Weights of a small transformer language model.
Architecture: LayerNorm before each block, biases.
MLP neurons of a small language model. Each row is named by its layer, matrix (up: input weights) and neuron, and shows model dimensions 0-255. Each number is 500 + 25 x the weight over its row's rms, rounded and kept within 0 to 999. Numbers have three digits each.
After each neuron's rows, "fires after" lists the tokens most often just before its 100 highest values on Wikipedia text that the model never trained on.

L3.up721:528485531531480525539553476468528459470470486497535528472481492500495469467514508551495490513524470502500506478502495502524519531497491503507477524501468461497489484486489510454473486473449487486509486537463488501535495539477481477480504495528506450490518515475467494487547505481467527519499497523496521460527477549490570544512505489483489528502482484520505493466513463482519509517480491558475493496501521506466503542511506480497481498523537509539496461497510491492517535442525496532504499524437473490532492468520479490492539546471492475521502477516480528553504512519533474520529443499490504488501485476508511481468505478501526515447495481469501531564506511485482536556490523492496490499512465455489492480464509568467506501512469486517493446498490493484493533505526484
fires after: " ", " T", " R", "ed", " To", "un"

L3.up205:489499457474494479511522501492485532528523540516526518529501513497514478514504513499463466496540492538481498480514479502477476486455471499461514462442457487500519503504519469534521491532504504502477539510524508440535546490524497494491503506519509476506481537498482549475502522488532538484483521530497481436523508527499500513530526480476499539489508491473482462490487494519508539516461536509540468471517470468445510508477502456489495533492513485488489449448504554479511489499491471475461462474457542459512497484526483544487496472535505529514479457487488513519500494516506501527504488482465511518520527457483466450530461533501481526510497497560475510496533496450514507504501498463503527482541514513494520469501489471530537504473503474489523493518509577510518520478502523
fires after: " con", " inter", " Re"

L3.up391:462514519519468548506462482508500511495515516508502466530508513501481514520482516520481488486537548513481492499533503491488550537452437561487509521490507492527486490513504464498497499411512520490504492511473512497498482498481491514489530501497475508491510524513525517515507476498487466467499496496477493524468524553498519523529496468531515520498470474468524478516501458514549512466475518522497490484467463524467549483517539499502473489530496477491477518496502508515484483447479491474549492517460484482526455523518539531473460518533533522528454544493535480480540441498523498534499514518487504503478510524495452494492471486504507546516520497491503486523470515486534482512484496514515464500510509469527482529498484509511518529498492515514464483404552462479495546521491537
fires after: "-", "\n", "=="

L3.up1003:483555487517514479546479543504509536494490513529486521497511508478490507498472505469479479494494522506496519460482511527477505515442540497496472493465537507523523503539443477511506485497539496532481483510514510485489476501458536495488494509495518496492505547504490496493472517482500459464487501485509505523553512499477518490479484496510485523530497490491506514517492487491508501493506532537470483469503478545473454512495507502529544529449492508548508527486492487470494515536531519491503490514525506492504509479458552493490562486527529511489497469513527454513516462531507517539510474502476496520521497473517414511469510520505464493505489496479528499510514535482524535545480494496482445491514510530565537455499526528493466510532492478471503428412515456513545485511526493
fires after: "-", " |", "\n", "•", " Bu", "s"

L3.up1009:512475517499514498523476512486503461542474502511500492548452507491514513489513530496505483485493484461503486540505493498478511485493516451521557463493532519484497430495483542463468505487523522524446505523475455503523547451447497557559476542495524439524524485489491497494507544488476451535496513465482517537518499529473504518493502496503498518479488501472551470455499490540503521485490462494519545474484502545516484509517500528485511493489491482504494449510549523494473517529517528456512515471480489469485508505476485516507540502509489498556477509494471532516480472517525520469513518520469524488521508516522489469494491514469466493460464528485480488506495525475522497510518550523494487492493519512566441474520515496489546522497501534526504501497514513449483490484499492
fires after: " Ra", " an", "s", "-", " a", " A"

L3.up470:502545460503465455508533458524465505534460479503498504500520502459493479514527485476477517509498513479476539523494492533466474493503521498510513479517532502470494508498522476445448478496510512498506503491484502527498526520502489532538515512533512527506480487506509505534481520479470498469527503486505474467509517501490499469515490498507503479568487473491568533467547479527474488477536477469503488535475510439492543452504510523510528554466494498559517516506490463479503485543500517522523463547493445474531499478517474504484512495493503487525477522498525504497497507487511457488525442504532493484461503464513515543549550484488516526543484485522529510546501525486503550497504501502489507532481459482520543512463485496470444484514514451499500507533514477495495499507554500
fires after: " S", "s", " st", " St", "S", "c"

L5.up87:529529504483523498485482503520523478504552492485507515512560492519459442521532498458486506492494536459470484500494532488492497512516524515489513507525471490502497499507530495494500518497536504536482539495459516506493492466475493536554419465569482485547546524524553484497561493515534511525499501479478528513481509535477487514520487467517501450485521501547513502494493479426488491470489521516474491503508483517496510450493488540540532490443502561478510483518487474486473512530463521479472515485514519490463501489466520520484474476508488501468502495478500483516478495499513514514528504443512478519461517481486503505535524502505504516508522490437490514476484487492481515550506539501500461542556508482518473465529535530542495477523510480502488510500516520510505490472491510
fires after: ",", "s", " Da", " Sa", "te", "la"

L3.up645:538475483516485479478528516490500461543486512422500506533498448511473520568538518510473513563498507502485457528507512493475524498519494477496460467483481527524447503511489495493510480544473521532456506508480502532512452500462482497514475505488506467504483512481521525509488501503466488516510527518469479437493462494464498533501510509508466484512496482504500499513491478498508473484508489467525503488478505506464470497545545480506494481538501488518507469499476533493453543485517499486505519492506486486460517508511484465488465489501534505492501500481471490504451474493533465489501432509515506483518482526537507539505518501469537508511505543487457539522453487515532538493495547460536479487536538528450502507513544497504496490472506521526445499505495513447480543453522496
fires after: " one", " an", "re"

L3.up104:513501467506496497511505518499503543469481550479514481509470473469494474498486483525539494565474522530528485504477504472446560511505511477507499491534510509522553511551527512544471518541448505483501506477496521496526497533512506495492503507455473477487554548476468467481505484513491482501518523493510517447547475485500528498524472533515503526489522502529518493513480486499503559512506491467478488476488487484481502496528483480486538514496518507542518535512512479463485508507493515508522514493501480480499516473455517498506508494498514491505488486446507550549489541511506433483451500463570472552519529527505511502481542520501580515480500471483502463507486514487490499472493498481522467490512465476482488497494493528545510451488545561485514518501497484517481493481508469
fires after: " to", "ed", "d", " D", " M"

L3.up729:507538519496522496466502505492500492494563505498507495520487466480485519556524490500496476466474563510520501506518493456537494463512457532497496490485493504544519490522474476466518541502508486539512583450520504539489500498488493512567490464477517539492498516497477493508550479545460489476520526478494481474502475476545543500492499485525466500472518526490533481496470485442469541474466513477514498517524520469453484478519467513526465525481474510473527471494468473496460482501474546476502483512501475438479524504517474488532527474519532509466513543530498488520480502484507516483476491477524458524540490483486520475524491519500523517557510511487478512534497472533530497489551503514464499506479529501519503490508492539500518499539503501490522523527520503465527500487508539
fires after: "s", "p", " comp", "ten", " And", "th"

L5.up582:502463518485480485422483527487512508572478511498485515482505488499524428504523485477496534518502570477500496491462506473490538529528498512494524501527509487499474511500526544462494510482469513506510505526484482519504526465485446505576429540488473517520490487505542477481531502506527504525468455481512494483499547516539493536490482516479470493543478503533516496491523519518509518510480540485500515499484508535480473510513491460529505541515476492482535496506555537519495501492496505493481485499527498468472478527491557484501536510501498501541516539509517466512478527531489475479470532508503490513530524496512518499481481494478509513502493527466488517537512515533515491536473516467446540534504531479539511528513511502519479496494512518524514536508449463493455486462465464
fires after: " de", ",", " De", "s", "th"

L3.up735:491512492527462482545522491481449527492510526527469513529488489475535500501500520536456480475502514500526519489487449529491496496491498559542513482501519515509506494470509485510477488482471439489501507524501488461511491526511531519502490500490479485531487519495486526547461495487479547480483504506478536498515488496485524508467449549487452499541513480530500508505487496483537525508479445486485552439545509497445471513529443527474489519458499498526480489513494490461500495478531508515486520468449488516485506479540504502527479479506461555507507507444486545546483548518501528527509502493445536485499496497503525503528510533514491469477520508528485549505563464504552472455476505499470491530490506493490490501537498513507485466496517499508516497531475485453477493490506483
fires after: " f", " F", "f", " the"

L3.up421:502528495491482483544500497510484478483490494523501520547495522502481472505483537467516510544491493478489491536485493499518453495507464466521532506535497437500476503528547539485479480490495502526478481528493496542488524482518554498473507486520512519478502508495503494516504506505516462504503523475478495524554525489503451487505504498495516503491516520525508514538468555465505463552500485494451502531509535488499484492528499499491480529536466513472492488515569511442495470520519463482493524525447483517500522438476507489511504496482517512518461539464463499517482489468469525527473508532509494485458440505485502503528557484510509524514515453503519456502497524544473498548515478517471458498491479468524474500486473517455464480494478470469518452493478451441515515509495509
fires after: "s", "\n", "S", " S", " "

L3.up553:485503515517505465510486526494547486493490514494493494501477509532474520544479487508450493532482517516467527484467471531506493487519497524508491516553540483523524489474514510504536468543499515503516478489482543500482524453486518512503475484518526517446530546536532531505521513487504530494530508513512493471465496479487482503472480509512477494507535508545493480467539503518486458498487519502504513476479536495500546477500529493494500538479524518501448484512465521505504481528463465474544481524509486497516468530513493507464524484494487524506525466492469504504492496488471478466525508498492492539449493527531557515463498506504522475483485446530520454518473538493498522583446477496488448524463516511496475470508490499439450471462514557476501515541487500492532473518518541
fires after: " D", " |", "s", "r", "c", " J"

L3.up164:558509501485514495506527469525489501470448576505492500508533427500491493510502553511519470456470493509504489505511474492453535502540504496485485484536520488476489457473505522461475460505500490493476535496518502497521511479514519547522480548479511467480524475481515508535505472491484483464453510422459504501503573479507461490540533474500506482507532472475490488470459494505505525530522509457501506470498485501502486466538464478493501482490526509520534485514512487489462508526476538534484482514506532483487514483494508494486548489517494519535499484503474497501507507520449478542485505511537472507532524486493500543511526507472506533458543472523512517492510509532466514511475517474506499484458527512480540470483490498452454542483445502519505499496528496522494505496468474
fires after: "s", "S", " S"

L5.up250:527532544522507560477487456495531504541524545485508495562496501498542453494471522528498479507535503464485470486483522461508511529508481468511442436473541414511486484528524507470514509471489494499483466477490462472499515475520479549499506479489492531505499455521495487537523484515504504519470473531484498531508518550499510440517474505506506471497535469512466546544513533505505544522503495525476501541518544507484529487538519473478495473535516539508498481508475524508503484511522468503502452498487546501482476470534469475519509526503459480509541512518498524543483528523515504536498483482464527493514477458512507477488511485465515522505504476498486458543534488478524501504493479485490485509497492525481500520487488496487506490498477498513530523460524455502470521514523523
fires after: " ", " f", " F", " a", "ad", " b"

L3.up206:488515503511499506495534521504448495546508513480474491543469495494485534493486511552505483472542546524543483505487469494473520532500536512495509492490496519500532490476511502484521540493523570533511493501505492510494390504471507535532488530462474499508511488515502443504542517460466463461507501488510545483483501478457509501444481471509438501491484499518498487505525499501507505507492453492499466512484544519466504518501500480508506503529501512564547497444489474492483471500509496482532508508508483520536507496494467550466495503523500468488461512505502492487504507558529498465484460515510487511491498483518529505469503527496518482508512491485484491491543527459485522558499451506491495448503525489509463511462451487509494526516513529487523490486543475513506439484495504
fires after: " University", " Ch", " I", " U", " V", " K"

L3.up495:522467458481501467492524470478534580543513516523527501517496510451491496514503496502503537490461528459493502530515518487531490446525507426485517502507554479468513512497507457498476493527502542511452534544510487488467507508497488481526466471504515491506491492505527494510480497473484492523448470518512469512524480507554531488491516439486504473500546519493531545515527480511489479493512529465487467498515489502501527482475463493484454504500530505505496481487495546548490498485490492498487512462482500514498506469469510520510501447503508508542511468497540523499462509478543526459501465510450468514503544478527572470482506515511466488515518551484497481467468486496442524500539495527465483532513492485515474506507511487475503493497471485489486528559497505491513491516517512
fires after: "s", "as", " Ma", "p", " dis", "é"

L5.up838:505535485516518524491504481506474498545518498488486514501499526492498533529452516482462511492490502472503503521503489484497525473476467492491508495507524475548491503471506499522516505511511522543492557500494517502514505499496455511500493554533499497491538491451505537512524430495526513500494469462521526501546484500493514490506458489515490438511502508537527511487512495495509501465459512542499479501480507492469469495430415513564502443551467498524542539532512496439551476493501541506476527516519501550518508495528488511502471532505501487511530471505482519505507492525517479457491473449496486505542489541498431511534491537514529518508485511482464491490491509501476487507519543470525515491512514502495510481462512514524481499530517501491455468486499477473543482457472509
fires after: "y", " E", "e", "x", "ne", " For"

L5.up331:528503458476515501539505482546499506519506452515559483486449524508480510483507500476558474507510487497485485463535524560560496567509470501501500444529478476482520521473537521507495520523470467487489484515540465526465486497472498505478529506500517482482522524517473524521489453526492505497512483498534484488476518480551483508487506525514493476535492494436521476505506514459499457533490503494493505508469484484496454552498502517507530527489510539525482495511492538455479491504523467538508454484496484502494498507479478525486521491545554539532528496472475480476534462546494485476481530555487496494484519503493511492516488498500499539523486553476538510503464510485509519495445456497514514510481471478489497530450494531496487494520501479520492471492433481486511514504512504
fires after: " ", "ter", " de", "s", " st"

L3.up807:479535495515502471514491513520503520489442505492463502457450473509497516508532497465501483574493474498551538508513448508480489515497467512523486489458496512524515487470515450495540486508490495495488491508513460509489521490505494484480528480515499548524499498460487487504499524515513523523496534518490482463492523501543505496488519475481472517568484481488533537521435490475502479498526517456522484514524576480499482493514481492568513482548501465538512507511471492476530513502451510509527469517503490469515525492510489526521511475499488496471500497480537535443514554492514491504535495506550468479494495514517498522514468526545529498491460450523519549481516479545483480503512522449482554513490515531529490496475460480473501513484513489482505460489517508488547487514515491
fires after: " St", " K", " st", "K", " P", " C"

L3.up349:501547508507509484510496479479480476531545472491479503487527476493471498521509501515455509545528512494526484505511483516486482555472490484507458442513503504463531472502513468525472505501473512495488513472528455479507494483472507520561498493484515478523485497510532516521421512465500487533505441492468484456458480492463532490529511458534487471477483546515518534519454510504500514464493515487497520488496527493477560508515496475515525491463531512501488472508492500482447492518446462505515509478506477465527510503538537539541513544462520546525525495513491510554495492532502514486522482521470497474486516512485532562484466503528498499510481522499502466545482478488506529517480484510486498494518537497512527512547506545512484466460500513537502491464517471527538482543494500
fires after: " the", " a", " ", " an", "S"

L3.up399:517518501481545461504486481512479525504510519475504491522501498483524542476494502479514519538476488536502508475519504534480483507521504485486496481531538486487471479481502511520464482471526491503493522516425505501473522453495495508523495503507530520498508479469534520576520473514459475507484435466489466501493512515552519528504492493512501504532515514535499478504490522530530527474509520498476487483484508495487539500496487534474478529530509457529528514502515484512514512489483484500503511555520505498507523472540535530497505469487474530483490521521423503533455540503497485537495498500509497473436501490502497512514487471451528550507496466484476465455486505480479501485517586506519510508452524497495479454497507470494466562478507481480487523521486563515534494520480436
fires after: "s", "c", " S", "la", "co", "tra"

L3.up392:486527494481512438520466480523535476479521472514509562495538456528461525511464498480531497515518534502498483491516519518513521472499510493489551525512492498505471528512460501542517465489471468515484533505478502452543454518532490496511492479456495510535533516500525508520524514485481497537477479479536511461451534511534484509500474496539483508500531552528544521508505483493503472478520511462521484515495496512520536516497489458458511521564486508509475489529442555483566480477510511476492473487552508516517520510486485483457518520516498500517495481480504484497526482541482496526532507517508498468511478483473496501508483516514482509509509511500472446515498474517486541573537496478487488473515521483510499509520516488425480522498447519500529454496485504483488524508467503
fires after: " su", " Di", " ex", " for", " more", " Ch"

L3.up85:490465507449476477533544548458504495505496509500495467504507462534507517491506520510463478513514531513522505492513472498466497518474444481495526494460498501492468495499554504499533490511476532490490545543507477512524445501449516524535469468534515487475488506484471503502531540513470491507499505491464474478486462514480485504493524474495486477529518512501504518510481500524512553465459517505509533473490534499451514455479467514484506503501504413527468519507487500486483515528501493549457480507535492478510540541476484475487506502482542501512478490523540520473503510496494519532501498537446510521510513508492537530517501523419479465494524478526497477521521468498530520470508529444534469506515479508519477515517445506481540482469500477480503527470467528502513523516536516
fires after: "s", " mi", "c", " Mi", " con", " Re"

L3.up336:503498505496527477469495491464514519501480526503476492484438544542424532536512519510514499478496492504483487464535500479522481438496495539520504504566544454510517497524555460518501510511505472520493484464500463482511504450497531498506504503454511536447508488494504516501522520477496486499511500476546447493536521510531498464519513466476468499525524491522531509478523505538533526497492487562489485486509500492499500521534490515540505512491527509527514484480500512493515531508465471460474495484501502482515534516522478521532481502472504501512468494489456495524490508524502489506520524508494452447511560460529488480551455484475486529531470532496462522460516561518447502446526509499526492498503509506475518528517528530538509509472498499492514499520496508440509505506500502
fires after: "s", "ing", " S", " ex", " At"

L5.up926:500457460471512461465489473553495485525499459494476519518512489459476478483522476490521465482512498519502456484452534494550549508474477483515487540500482431517446499495492487506535507486506506480506450495519513520511515504507469490529526473521511523503553525535476514524481544488488523511518488521521532508506488483502460522453543504512495483499504492450488503523474501468498479484528492509539513506542477528501501492452526511478494539489520500487483520547487538483462494486498464513509486519498536467493481481480498521541486521491515513472496477476502507528477487500552509529539543536500482469467514477534478529486485559487501500542482514498498508541484443539523515487541490491455495515510491484536475539504494465486454507463495464503529479469513512437479495499515465
fires after: " ", " De", "-", " de", " J"

L5.up675:480502489453487436514494481519457558529468484518512498532473493510511513485499488471553493486493473449512424479474515462500494545509471506495486513560474535517501524522511486516504507466505472514518477506502484514482515509526537491518449500497504549511494482498482489480508526509508476518485506438525498503523498468480524502492529510462469485501460473492520513483480518474535496522492495512508524470523488506490526504522532532466508544479495495510510493501496540454497528474492482512535487535535488461459535499450525517530517528495534509486498462490478470498523477499546485510531498513538457501540546514563489534512525517500537500483502453504463539497494424473457491486501511510486501505507453492448523481511525521495489461497507540497512505445473516490504503478496510
fires after: " ", "se", " ex", " S", "ã"

L5.up365:499459531472530474474479454460489505467454508497517507565517509514494491491500572470476487517526490458472501466459486505490541465511498515531492520487475500482495467473554541501493492497503505478480536490472497522518472473499457502521496523573507510528500523469489502514535485530498476475504495494526509538550498467488492480449514480501514545512516504519516485489420506523540511485499519502510516486513493529497509501458497490475497494507507467511503488519517484485513528470521516458553563528472500506509463486483493510534470482499512519522483507486524484507472499561507510534451506517533488479505504508515521501505538496465479518474553513501473498481485515550491459536444520546505464500441506506497486506523527485507536526502507504438519503473490477512509501471516494
fires after: "s", " S", "n", " Ar"

L3.up357:514486514488505515499540447533470521495484537525471477517526494475451513563453519521558487511507501490565474493502500535466481491480463517486465473492466532507491478528503492490484490506495503491457517532496465468491475461495536513538516529493493496499490535478494480523514520476488480500461489514521489506486505493514492485491555504518515499513496480515532466505437456517504481541514502511488531470553529491500440517534515510520499521514454481487484495496512483523520469450482488484492482482470469536515496514538470535538490480513492491475519541462500504506513524497477476522507518532545477500480539487519483530503482505457529496495459508473501471480481493528467461526519498540462466504486542479451514533544493448518499501561477475507514502462521492521549482505508496
fires after: "S", " S", "W", " St", "s"

L5.up952:511514539518462470491473503520503486500478513503501492463525468518476490439483480512522495492493522480505478502486520500489521455514495513499456493496468507460537502462542532528493519515459478570485495468446523469451504431497494498472473471488480509493508512519496481546477518521502479501501511512503492491508528492490560523533497494450518487493533476550495476510486463501476466488481440503510500450531557465492479456506489494513468511505502496492541502487482472506487541513556514494503511542509470491515457545520516500450510521492493504520505502477513506469469512500505485483506506550530503457521513541490491495484521504512528553512532501557520461514488510451465434521498494485509471489472532470468492510465515534516500497491481487478482462492501531495526467514475519
fires after: " T", " m", "v", "um", " to"

L5.up637:483487488528511512508499494501524503525529488532494501495510555468533506543497505501532506483462503472555494532507460531539496484458496506494501471511536499520507489485493490496462507528511479476491501486501519533466475547501522473544502535472527534481516529497533521527501474486516493545452462479492483499524503489488555520505493477468468529517497556484521474471437496493494530517493488482477487523523532503488555522517496522508496486495506501512504479497479484543461461501524512499502493512475501516521508502500575548490528475539507480466513492472479493495502492482502496503470514488451468470542517545498486480469486488500526482483532507468438493497464471491490488477486456531438452489494531460483500430489510500474483498485497558450450522529494500495532535507526494
fires after: "s", "S"

L3.up12:512530510512483484508527542556494520498491482512467472529463509459543501475508492467509495488538518536483499495510499501471507480537454562508480510481504531518506481532502481531494525515517540505454487477472495523518507514493522490552473537501473516535491512496552507458517504504521452534480492477499516532471459485455518514523510460510531495514490519526513499482509497512497525514508449487486522520518538503453494412515472522470492526490514492537504518440542482451520490492505454523464475524479505493474497485496498494504495476485534468482457518505511463538515541513450484526526505500481498460546509521482501512472477487472499468506481490504483503452481500530480461517514509512458464482484543490529513507459520513473516477470480510501471538493513506526500561518498463
fires after: " in", " the", " S", "s", "S", " "

L3.up8:519496497481481493471504498519544558499504509522492500476475529473508468522452514482490511492442524462541492504508465475509478503476467513504532534484532495494498478534552468505499469506496523497497489498510502499486505533543548530498482535495483522504534459452499547521518532542495512537447479504493484507542480476529512464469541522522498465535524489547509477529470504489481500482571507541511454513459492458485523472496474535491481489478521517528497474519449487489521496533520431492505534486536500521457476508494503517576512481483499492507510499526431511470503496500526486502509516502504475531519497507483505482477529532527479489452534482461464460504466502522510520486470491478517515515490496513494486497527489477479505454544503500483494496494490525530504470474536491
fires after: "al", " Al", "s", "y", "el"

L3.up636:481515493445509529453456478479484456454507504484515466519479489508495448479487588484472489522471483486463527543514532530481484484487516527500482520524513483509508437465509515484478509502537509509539524533527514474503482499490496529512494502553521510467492544515483521500479470471491525473516533505511547490511509491492491534497483521507496486476495496505533492481529455488489512510523481487473537448499479501548482560453502496466513540500506510491525508469494522538523524528520493499465514497498482478477431475507495500504537474491566510511500523485499505486494498472496498487488507456489485540456470526497535486513496524516514492470516481512517490501506499471522463525468525454502497519503535503523501494561412509482486484504528493441498480483507486483480493520472486
fires after: " W", " West", " D", "w", "r", " R"

L3.up1017:481539514544468511523535520535480542518496520530538517487509493486496481505506519535477491525495486462492499492509477460506545543465469525500485486490558453482538483485513488484480500520530465453525493453508461467522490505496457516507558517499509475499541508506490481508517448531488504494492482537515522521501498484519473454493473505488498525474512473506510503469463485470499526518499514517530502482512526522490461547506525506497493534464501458470502452522471490485527485448497502495457499491453489535526458479513490514510492550543485463496498515488552510502489517534512491452529513447544527475471522513500525507538537509464489543469506475529479522481518517444500503534470430466497491490516500493517526516470539495507520524518469480514511495484505499534490531479511501
fires after: " F", " part", " f", "F", "and", "d"

L3.up547:522502518470484496475454506490556526517468491507505521522471486530503479550467496495486513512485503506496458469479529482511498472470480501512450467476499506533460495518512529495558528483479515500452513488480493430511483499473532493505518460471500467508521518512478496512450481482519467513520476514489463506445500513474497533519503448508508510526496512472487483522506495506474518472508513494519486457480464499495499525483516505517500480547550525463493481474526480534531536507500556492490518496515539519464492439484476503505514518525470523514527503528512497498474476520504549484515525570483513514518535527452481477528486462512525460509490511496508466500488471523531502504533526446534522539541525526475507506489483540484485528496501507499548501504528533443472505496502444
fires after: " do", "te", "e", " E", "o"

L3.up467:526469492546485508530495524531491487505490484548517464515509522456482460501490519507520511493525477440504477527470431525512512477467470504522518512453561502473496489499547455487498498486488487511462476523505549497526508512470539520531498514500529464474489529516484487507530507511488523487461521481517532527507500520473510493472444516499511490497522498470495500499498554511508528537475490476464489549507482463524473516525518503508479476459511501460472499473477504533495487502481490470540498483509483435521503481515544502526495472482565513496485512535504530553502526545497497479497488481508458504496513468501527478528510487497489484504527470555508499519487511514437483510520533500525474491471489452538508463487533479431503488471492500465477459499494519481521489504538522
fires after: "s", "k", "y"

L3.up286:493483524451485519506530511496508515525491488456499467534487526524501494501527532518456468490521454493500501470475499517502490491533499497541453504482483515525460458575504475531528529487458511546497477476484467483523514505540513491495511456489479509515557472487468466511505498509521480514453482465493539542478489498523479467532520540505546504513462505500490478521480485527473535497541484512462536513516494510514534497530511455478483502519525521521508449493505526505444479500495474510436525512472473509441524539499497501523508519510479475524503454525504492497539492508468527489541483521521468496495535536502471533506477495549506505448487499494431500501496495488468496526513497501513492516464510507489490492498489547502502476498490513486500514532532480447491513487432497
fires after: " ", " F", "al"

L3.up791:490518492519503529490521500479498555556462482456510495516476502525474488516453497522542453507527489487486503510500543527432516528506503533516519542532522498514491471522530504492499516540498489497491523506514491538480534492519509461494525500499462524498478482478537511522491492562471500495518488463510484499529475496496471538518508518520489510498497471499483503475523458537474493513510483516516514519493507520417504505466474466459480516520505504480479449496512510567490514450522488484488520498505475479498531532497522491470494553536528543531505535484509477502476533546456504483562521502496465461506503507501517487516511468527487496496511492489478485504588477497507521506503497515503454480517455486502499481529458513531490502441489536516472499530489517483469488467460506
fires after: "ed", " Pro", "ol", " F", " pro", " f"

L3.up361:472504534530492460566495512501496499488483466477475476465443517490460507512487474522489483488483517482482496488528512493517475506471515503490495499494513501465457456515514524472499507480512510503471499505489525508539502556456536538490468508508489462512529458519535492481518483533479504524485465505534505531484477468503481496532508489505504483488510488514505512483514508510486464531493505488478472489528448497461460453494497500522477513493546520465515527510458516477492488489520541496507534533509493510469496512494523485479527448495540468500472458515496505478537486528490466505509526500463462561530526453516483484534524486499492503526496527456529488511472480501426546508431501450494467490486472449516511493524506531484496483484488520472502517515498516485582480489525445
fires after: "s", "-", " ", "y", "c"

L3.up559:521481478540474542501524491509519491477505495452493538491497490492566482452478479495488480525521481467516501530446452482499551474514477514502565522478506496497503486516512509484500465495443522536516507511479528468470496494502487545470475485548463478480491532495514542518527554487465519492508512488501464474531523559519510509478487532518539544552556538522478523530503495536519497463527465508516502488505443481532484491479512461475509495503517536481521513485525485468507525504473492462512487548479473468491451469497500502513520489475496505502510534490465483527501520511478461438482508554506529502504493483540527487474485515488503505535517476477495489488528556444483492510510470501521513499491475500507479492499483496525518497491524513526473459513524478473483488493500526
fires after: " mo", "ed", " Pa", " m", " M", " T"

L3.up933:476501510525509499528533507493552527520476511546512513508421472523500508481478490485495466514504481532542491502519523517468504522493506503461498473483516492515509498514542481463504500491504481520526520515447460547522480488534464513481493520498515493504555528456495563488532561518471501496540514481499492473499482485500532452497516492500432478534491547513484467447494494535492494439479518534490534475518529478482494501464478485514532511482503508492524502521500504494523489470558479484485521489454482522504514458508463501493508528527502486464519492514539518518505503510476511490507446478516489484533550515544506537503490505554503469516504499558521517466503494495483479528501485490517465507458497503444502529471482536485471506521518544506512522490510485472508529452508520
fires after: " V", " X", " S", " Pa", " Vi", " U"

L3.up652:510501514519530528461487480482523570490502490499513497493500492498512521497442483495500508487500470514532481480463497511473520478477504464538534476483517505536503537503476489553491519529489532505452552521447552489485480492484472519505476536457525475484541488511527495538530495473526499510475503535469504527492443500492494524510492505506498500471528521506475538506506553493518480494553488531500515498479485472520450515487524523520498495504490485491502515494479524469507521513577512486513520467464479521511496489499529519452505479485517493500531483513471532459537520519508479484501564526513443497507529493497509515511458502491496453557512486504499485497476434501445529512487555485524480519532493510511522488499514533516504485507460498439463527516491456490496537513491468
fires after: "e", "y", " E", " Me", "le", "E"

L3.up253:501491513547493504468522495542551448451499495497502467472524501503489505488508514463524521487479506509496532420529452490496491510522474484561526517519518522491503493480466519473522544456494447473501486541473508484462486505516526513477472477526543482512478514497445476506509537549553510502487496513467504543500516487496486488497468493521491498523505449527506534524520505481535472518547498498545527497476453502488503468528516484489479509496526476483509474504522480444547522483529462508510500455484498499519523478528514502472476514512505485470511536531529533529470543482489488507513481487516476461499501515493542491522448503530518507532508528475473513481498511516525523505474531528470500508499530454514535487497506544469471487491503527545449490506517511515520543499486534
fires after: " 0", ".", "k", " 1", " B"

L3.up796:507482484473450534508535472532478486511505512491509482484503508493481521458495488496492491540502486497497517502488441480511498497493454544465524526487475494494514441496529477531482507426498483533494532509480522493522532545466459506510444420491505543497547462504489484472526481503475520554480538480499508504527504510499495527464493498521486545514541518544454540502499505512486513527483512494530524502527473482501505519498531515513501473490515473509462521469490485501497511531500506462496492476490486510529497438485490471539458503465481505523513539505492492506485498557502450494506550479541471557498555502520519489493505503534528508480494487511507515490500512499450512509487482510507435501525457486482507503479507528523468522504474536544443508504510476537499489474505495
fires after: " in", "d", " M", "y", " T", " In"

L3.up521:470455489534466518480512500496490529510483520549531526504545519484508498493535496504456470494486502457529509492500466503512497514513485465507482478466505498502503485472500503535516479494489505524523519490494462482486498461447508488530511480485512520515487477486530497520525515564509575469482532528469524507541477477514496446489479492516487512564503502560447512486490469485522491520513502464523493513480532526452487469506491499484494512530549496567545516476528521499518492561483467484505490449482508526485511532503535501528520535536472517506522487486531477516484539509478552475511462499521486542515512507509528498521493488505482478518518492474484466508475528526511502476441469507522495479475518482517517487495503466536534589485471525488495524489531525511505503499504489
fires after: " F", " N", " f", " 1", " $"